config = dict(
    n_kv_head=2,
    qk_norm=True,
    parallel_block=False,
    init_std_up=0.0183,
    schedule='cos',
    final_lr_fraction=0.1,
    batch_tokens=16384,
    doc_mask=True,
)
MLP neurons of a small language model. Each row is named by its layer, matrix (gate and up: input weights; down: output weights) and neuron, and shows model dimensions 0-127. Each number is 50 + 15 x the weight over its row's rms, rounded and kept within 0 to 99. A neuron's up and down rows have the sign that makes its largest values positive.
After each neuron's rows, "raises" lists the tokens whose logits its output raises most directly, leaving later layers aside.

L6.gate211:50 62 35 68 59 53 43 40 31 31 53 75 32 41 42 46 56 72 62 77 60 56 51 87 42 67 48 25 61 41 31 33 79 38 44 47 49 39 62 71 65 56 24 53 51 53 22 64 45 46 53 41 44 48 27 46 46 78 53 63 33 32 45 30 37 28 82 56 46 62 43 43 31 37 61 45 41 55 35 72 42 56 69 57 79 75 39 37 60 37 60 45 69 53 45 93 42 51 65 52 43 62 63 63 70 50 61 22 25 54 27 66 49 71 40 66 51 65 72 54 44 48 45 37 53 59 57 40
L6.up211:46 69 30 48 65 56 34 57 05 54 52 69 82 56 67 33 67 85 51 60 61 51 44 40 50 24 56 47 51 54 23 54 59 50 55 55 51 50 52 56 78 60 33 41 72 57 29 69 38 36 52 47 32 51 23 73 80 52 62 54 37 33 54 49 56 47 55 71 48 44 42 61 25 51 37 50 22 57 15 64 39 72 58 44 58 58 24 60 54 41 36 49 59 74 70 77 49 57 72 60 27 38 70 62 51 65 70 33 43 59 28 58 51 81 23 69 48 73 43 65 52 69 52 51 74 30 50 43
L6.down211:55 60 27 32 40 75 27 49 69 56 54 34 44 47 32 44 31 74 60 66 26 68 46 47 50 34 53 31 47 75 36 54 70 29 30 32 49 56 47 61 42 46 33 46 48 72 40 25 56 55 67 28 52 27 58 38 40 61 66 44 65 20 61 46 59 20 48 42 63 48 46 53 40 63 50 59 67 61 67 48 59 53 59 71 73 57 38 39 50 53 54 53 54 51 25 47 45 63 67 56 38 52 41 69 35 59 60 36 55 68 58 76 33 34 62 40 68 44 35 38 46 46 50 40 48 57 28 52
raises: "ro", "act", "in", "rib", "em"

L8.gate358:50 35 56 27 44 44 54 61 43 59 38 56 38 43 29 61 31 12 77 60 59 42 60 64 59 43 53 35 43 36 46 16 62 62 27 71 62 48 39 51 81 54 42 84 42 40 34 53 27 49 40 80 59 60 57 45 73 41 49 57 41 61 50 43 58 51 46 38 46 52 57 45 09 46 76 44 59 50 43 44 58 25 48 44 45 74 29 69 70 53 42 36 75 66 52 63 64 46 67 37 50 33 50 61 61 51 52 30 26 19 46 31 41 75 63 31 39 48 38 52 33 60 45 45 47 73 67 60
L8.up358:66 75 64 48 22 61 71 56 36 56 54 43 64 33 38 48 46 44 51 40 57 50 45 77 60 43 24 56 44 79 37 45 69 66 64 62 37 36 67 47 55 47 58 33 42 33 59 51 50 15 48 46 54 45 56 46 73 42 38 59 45 44 65 71 78 49 70 40 68 66 61 39 25 41 64 53 53 37 42 43 45 26 25 68 38 85 38 28 58 37 43 49 61 52 37 57 42 83 50 47 38 24 46 46 44 45 58 57 70 24 48 28 41 60 42 20 59 59 25 58 33 31 69 52 58 63 43 43
L8.down358:48 63 32 79 75 41 50 42 65 75 14 45 32 50 49 64 69 32 48 50 53 40 33 45 73 57 73 51 50 61 61 41 53 60 30 56 60 53 52 49 47 47 39 55 63 54 40 29 17 65 59 65 48 30 56 71 27 46 73 50 61 54 33 64 36 32 27 74 55 28 55 29 34 48 26 56 62 47 67 34 44 64 45 63 19 47 62 43 65 66 49 53 37 48 81 45 32 51 55 56 36 49 45 49 47 58 32 27 16 33 24 46 58 67 46 69 26 32 28 44 49 49 37 51 38 48 39 58
raises: "or", "ran", "ollow", "pen", "amily"

L2.gate336:65 31 42 56 48 60 59 46 51 49 50 85 49 71 29 48 63 23 71 46 68 56 52 72 61 59 35 55 16 67 00 61 57 20 51 72 52 49 45 70 34 37 53 68 67 45 38 60 18 69 43 46 67 65 51 42 60 52 43 38 54 35 49 42 33 58 49 88 44 68 63 53 46 54 40 55 65 45 34 69 54 44 56 48 50 59 67 55 24 44 53 73 61 52 52 57 55 72 31 68 16 49 65 57 58 88 37 78 22 36 39 48 46 52 43 47 40 35 67 72 56 65 67 40 68 64 59 50
L2.up336:49 39 67 26 53 44 63 53 39 37 90 88 48 64 54 55 27 29 53 55 40 64 43 36 42 68 44 48 37 79 27 61 37 32 43 64 52 83 54 64 50 69 46 37 69 46 27 59 36 92 54 62 46 39 39 38 70 40 48 43 74 81 80 17 40 64 49 58 52 48 77 33 59 43 49 69 56 62 48 69 69 44 61 42 65 38 71 45 48 49 45 58 21 65 81 53 35 47 49 47 44 35 57 28 34 48 70 54 46 45 31 66 32 70 29 49 44 21 61 59 44 68 52 44 55 37 26 53
L2.down336:41 24 77 68 52 47 78 59 56 48 57 48 71 80 59 45 44 59 58 77 27 71 28 28 64 35 48 61 55 61 50 56 70 30 63 59 47 63 49 34 57 30 77 45 56 70 43 38 41 46 80 83 64 55 68 17 50 58 36 37 42 49 58 10 42 28 56 66 68 61 45 58 67 47 41 44 34 64 47 72 51 61 62 33 68 43 80 65 44 33 51 60 62 41 37 27 30 75 70 57 30 02 71 57 46 59 84 68 49 33 24 32 40 71 54 64 39 27 62 63 73 43 29 31 52 52 41 33
raises: "ment", "mer", "te", "b", "pl"

L5.gate204:61 61 14 58 13 47 58 60 76 19 45 58 52 60 60 49 25 27 60 64 56 47 56 42 67 28 58 52 38 43 41 59 49 52 68 59 38 48 43 72 69 38 40 51 47 51 40 46 61 54 52 49 52 80 35 65 68 74 27 40 47 54 52 38 33 50 72 51 44 39 44 65 27 22 58 36 40 66 58 65 68 35 53 56 53 68 72 40 39 60 46 41 50 53 41 52 49 42 71 52 63 42 39 78 69 60 41 49 40 30 36 43 70 33 93 45 29 31 50 65 78 15 61 39 58 35 14 43
L5.up204:45 67 28 62 21 58 45 57 69 27 38 20 51 50 62 48 44 59 32 35 74 68 64 31 44 30 71 45 53 62 62 55 58 38 61 57 56 34 38 61 52 22 76 61 57 25 61 60 50 48 51 71 57 58 33 55 49 62 24 43 53 65 59 40 59 59 54 28 57 76 58 36 35 34 69 52 45 57 68 44 70 23 59 46 72 56 49 48 46 67 39 55 44 20 74 44 23 61 74 69 60 37 55 52 41 74 65 45 64 47 67 48 68 44 58 60 37 33 58 46 73 53 48 43 36 39 33 46
L5.down204:70 77 38 35 40 28 36 30 32 09 50 46 29 37 59 54 51 42 46 50 39 56 55 64 76 61 45 54 28 63 46 43 61 67 53 53 58 56 70 21 63 44 52 58 48 58 71 45 27 58 52 61 61 51 49 47 41 28 59 68 44 44 41 67 35 49 51 36 70 12 46 65 59 69 60 43 56 72 63 33 42 50 38 22 28 46 52 39 20 63 44 72 81 62 92 53 33 56 74 34 25 71 35 29 43 24 63 29 47 52 83 55 31 24 27 46 50 51 35 48 43 44 55 40 45 47 46 38
raises: "0", "2", "1", "4", "3"

L2.gate601:60 69 40 62 49 54 49 67 75 40 49 55 42 49 38 33 46 37 43 57 68 36 40 57 61 45 41 68 22 39 47 75 62 28 45 64 57 31 51 58 66 73 48 66 01 57 38 21 59 61 52 46 76 48 45 38 93 48 08 33 54 42 55 49 33 07 66 55 32 50 50 53 15 32 30 53 52 33 39 58 64 24 51 57 56 46 37 42 49 43 49 59 65 50 46 56 32 52 87 43 84 65 67 69 54 54 35 58 32 65 60 47 97 58 51 39 56 51 31 66 70 55 78 57 54 56 32 58
L2.up601:38 49 34 51 58 34 58 56 55 47 34 44 38 19 65 31 39 52 38 51 18 72 75 42 45 53 52 49 36 54 43 52 55 43 69 33 55 40 57 41 38 90 63 51 24 48 46 59 79 40 37 65 67 45 50 52 77 31 23 61 60 68 55 36 46 42 51 64 37 49 69 49 57 40 58 54 62 49 33 40 55 42 35 57 89 20 41 62 64 53 34 43 44 63 53 13 36 23 79 45 76 60 30 62 41 46 27 23 65 70 61 44 71 60 60 65 37 63 35 62 81 60 36 52 50 43 62 54
L2.down601:57 54 53 40 47 36 65 50 65 38 44 39 35 30 71 57 77 46 18 64 36 52 29 67 47 68 44 46 49 33 71 17 67 49 46 68 40 35 37 55 61 55 57 59 43 32 52 68 56 40 37 68 39 21 33 39 41 33 34 75 59 39 60 61 65 31 61 55 46 47 46 42 50 42 50 61 45 48 45 43 69 06 35 44 32 49 71 38 72 56 26 52 53 52 47 86 30 48 55 54 43 50 60 48 54 40 80 38 24 66 66 49 65 66 57 55 48 58 59 54 44 53 50 58 39 56 38 66
raises: "ag", "ak", "ies", "age", "ie"

L2.gate661:49 36 40 24 23 35 60 49 71 32 44 26 50 37 41 21 37 26 58 61 81 57 78 68 86 52 36 41 17 13 57 55 52 34 27 56 53 36 41 34 71 50 44 36 69 47 37 55 51 78 61 31 27 65 66 54 38 22 07 34 69 28 47 73 71 58 36 57 48 53 50 76 25 68 38 53 54 44 37 57 57 45 49 51 42 57 40 46 68 34 32 35 73 48 43 85 80 61 50 34 26 59 51 70 62 43 60 58 44 57 34 58 58 40 78 31 56 62 65 22 59 42 60 56 34 60 43 32
L2.up661:43 46 29 68 31 55 60 34 53 42 35 36 51 33 56 36 75 27 56 33 47 74 60 68 54 55 25 43 49 28 75 51 38 42 57 56 43 37 78 50 53 80 58 49 66 36 56 21 66 85 58 41 14 44 54 50 42 29 60 50 49 53 59 85 60 51 36 72 68 58 34 64 23 56 28 81 44 53 66 53 44 34 67 36 32 73 50 56 50 34 49 41 80 53 50 48 61 45 43 24 55 31 33 72 66 40 68 57 59 57 42 37 33 40 57 60 43 56 45 37 47 48 53 72 31 63 11 66
L2.down661:42 76 49 75 37 33 41 44 46 71 36 28 46 65 96 62 51 21 68 31 52 48 56 63 44 51 46 76 86 50 58 49 66 49 51 70 66 39 67 65 48 77 66 58 60 49 27 21 75 51 43 58 55 66 56 64 54 27 54 19 27 81 77 54 44 33 34 13 43 65 58 84 60 35 41 43 49 56 40 48 41 38 47 54 61 67 50 39 58 45 68 57 26 62 64 52 31 62 46 54 59 37 57 34 78 50 45 44 38 36 78 30 47 59 59 74 32 61 27 67 51 47 60 80 24 31 38 65
raises: "ome", "istory", "ouse", "ague", "ous"

L6.gate13:48 51 40 33 52 39 18 63 25 22 47 80 41 53 50 81 42 48 60 63 45 74 47 22 32 55 77 62 47 15 36 33 58 24 28 49 40 66 43 71 66 21 61 49 58 56 47 54 21 60 47 59 44 60 53 51 66 50 52 38 45 43 53 50 34 72 64 31 38 72 42 66 25 62 45 49 71 41 83 34 45 62 72 59 24 61 33 47 60 59 99 39 57 75 85 33 43 68 61 47 68 63 65 51 48 54 43 54 49 62 70 35 72 68 39 60 45 51 61 64 39 84 46 71 35 70 42 45
L6.up13:33 56 54 43 51 56 43 54 28 35 63 67 36 49 63 59 81 62 42 53 39 63 32 22 41 60 65 62 61 31 32 58 41 51 11 57 24 57 57 63 54 20 62 30 79 65 78 36 41 54 60 68 33 54 29 73 59 56 62 36 42 46 78 59 31 43 65 58 61 48 24 65 38 37 40 42 44 41 68 39 45 71 55 53 52 54 24 54 48 49 70 50 66 77 93 33 28 52 53 59 39 47 57 69 44 63 69 45 56 75 48 67 51 78 40 75 31 46 51 31 35 81 38 70 53 50 22 36
L6.down13:26 53 66 57 74 61 34 58 31 36 53 57 75 15 58 52 21 18 67 51 44 64 63 47 35 47 28 55 56 46 44 61 34 31 54 55 49 19 44 54 50 38 42 28 60 62 43 45 50 29 26 51 35 30 54 67 36 52 60 60 60 52 07 45 59 57 53 56 68 46 50 59 37 68 29 38 48 60 72 58 66 65 68 39 39 40 37 39 70 58 65 24 59 32 45 44 40 70 62 57 34 38 57 36 85 39 64 73 51 54 33 68 45 48 26 58 74 35 52 70 55 44 50 44 52 41 41 53
raises: "em", "ac", "ach", "ack", "orn"

L2.gate171:61 62 43 56 63 54 47 23 58 62 54 50 46 63 43 59 45 35 42 60 57 62 43 47 51 64 43 37 59 69 53 33 71 70 53 48 27 32 58 53 38 43 57 82 43 33 61 54 37 28 45 64 42 52 76 52 48 34 63 45 65 74 53 66 45 42 61 70 46 65 65 46 51 65 53 21 35 58 43 54 70 77 54 53 46 80 46 23 46 56 61 49 59 56 30 58 75 57 66 28 72 50 44 24 57 29 73 78 32 42 11 62 77 33 50 45 33 40 32 34 62 24 54 59 39 64 63 16
L2.up171:51 65 50 56 64 67 39 54 66 52 42 57 48 55 47 44 58 47 41 33 61 51 66 45 52 61 48 48 70 65 46 57 76 80 39 48 29 49 41 44 25 51 43 59 42 47 45 54 26 46 42 55 51 35 64 48 44 67 48 55 56 63 59 43 58 34 53 81 57 54 67 17 73 67 56 51 39 47 44 59 71 86 45 51 61 95 48 30 47 38 53 69 54 69 48 60 73 42 71 55 66 50 41 40 46 26 87 54 46 49 42 48 62 39 25 62 27 51 43 48 71 29 50 37 78 48 57 29
L2.down171:86 64 34 31 47 63 33 48 51 54 49 67 45 20 52 55 35 50 40 43 68 69 35 76 58 57 44 34 45 47 41 44 52 47 35 53 57 30 69 49 64 26 28 57 58 76 60 49 62 17 61 32 75 43 36 43 54 42 64 57 58 54 24 61 48 39 46 47 64 80 55 27 85 59 53 37 64 69 70 75 42 50 56 36 50 59 23 44 34 26 50 49 48 67 64 53 59 71 66 46 65 73 49 49 54 71 44 68 25 72 61 46 53 42 51 75 40 63 76 63 49 34 46 45 19 43 37 35
raises: "v", "oll", "eter", "ve", "ese"

L8.gate524:59 60 34 26 58 22 54 51 60 51 44 69 30 46 33 41 51 48 67 58 47 60 87 77 59 76 53 64 53 21 59 62 66 22 40 62 57 55 55 52 76 78 33 51 54 43 69 51 26 55 30 27 50 64 75 42 61 56 58 43 68 40 36 52 44 43 65 65 44 40 71 33 20 58 25 31 77 62 43 57 50 49 25 75 24 51 60 41 39 48 61 22 46 48 72 63 78 42 53 62 56 48 45 44 75 66 51 55 18 45 56 40 74 60 66 47 34 57 54 37 49 32 56 50 39 77 66 59
L8.up524:38 66 40 47 66 14 77 28 45 64 37 37 36 27 60 36 51 73 35 38 32 69 54 57 74 56 61 64 73 33 52 77 78 47 40 59 48 78 41 25 69 64 56 36 75 29 74 66 22 39 64 29 39 28 52 34 60 32 70 50 63 32 77 61 47 24 60 72 66 48 60 33 48 60 14 61 68 66 44 35 53 50 38 73 25 35 40 55 42 47 29 57 36 58 57 39 59 38 51 57 66 37 56 57 67 38 72 62 61 73 47 48 62 49 64 58 48 65 33 51 64 17 50 46 40 62 40 65
L8.down524:46 56 48 32 44 31 83 34 43 56 09 43 50 21 54 53 53 62 37 47 45 51 48 78 64 60 56 51 71 13 40 72 74 33 25 60 28 85 51 52 49 73 37 15 69 38 70 32 37 56 33 46 25 51 68 73 45 56 55 47 56 57 46 63 50 52 58 66 55 63 47 25 50 49 22 36 41 63 52 31 46 33 45 55 23 52 64 41 65 16 40 48 11 47 73 41 44 48 31 65 62 38 65 35 47 59 71 63 61 57 53 52 57 73 65 33 41 68 38 54 50 25 28 44 96 48 32 57
raises: "eneral", "re", "row", "ives", "raph"

L8.gate653:69 52 42 43 37 65 36 50 75 48 53 48 47 26 35 44 74 49 49 80 67 48 70 39 74 51 35 61 45 52 42 35 47 79 50 35 58 61 79 39 36 78 32 44 55 49 24 27 49 55 35 53 74 63 38 19 60 43 36 51 63 42 57 31 83 56 56 44 56 48 68 36 46 55 57 42 53 87 46 45 38 46 16 42 37 77 42 85 49 78 30 48 45 56 37 66 64 41 44 34 37 48 37 50 62 43 61 44 38 54 66 30 62 31 61 44 50 28 75 40 55 47 79 62 34 47 66 69
L8.up653:66 64 39 41 65 55 42 34 25 69 32 41 29 55 49 49 68 69 52 75 71 42 32 38 53 44 47 32 64 59 24 37 78 47 29 72 44 71 62 53 19 29 75 28 49 28 42 29 42 19 53 63 65 58 52 39 54 42 66 55 34 40 64 47 76 37 45 35 49 56 63 30 40 43 43 62 66 55 47 51 46 63 26 64 34 46 27 57 49 63 44 48 66 58 46 31 34 50 66 77 74 45 19 53 38 41 69 60 53 73 83 50 50 65 56 65 46 53 63 25 50 92 50 67 42 27 55 50
L8.down653:55 61 51 57 45 45 43 56 35 64 24 50 59 46 40 56 55 52 50 54 67 51 43 43 82 49 64 32 50 74 42 60 45 50 52 59 42 46 73 47 38 68 44 31 72 56 53 32 66 76 60 64 50 68 04 09 37 52 48 63 54 49 82 40 67 55 45 48 65 40 52 59 54 38 64 72 60 62 35 35 46 47 74 55 48 80 53 49 51 30 35 59 40 54 26 48 56 33 54 56 56 43 55 57 37 45 34 51 74 62 51 30 08 45 47 71 48 53 40 31 46 38 31 37 54 59 32 69
raises: "ous", "ough", "ose", "ank", "row"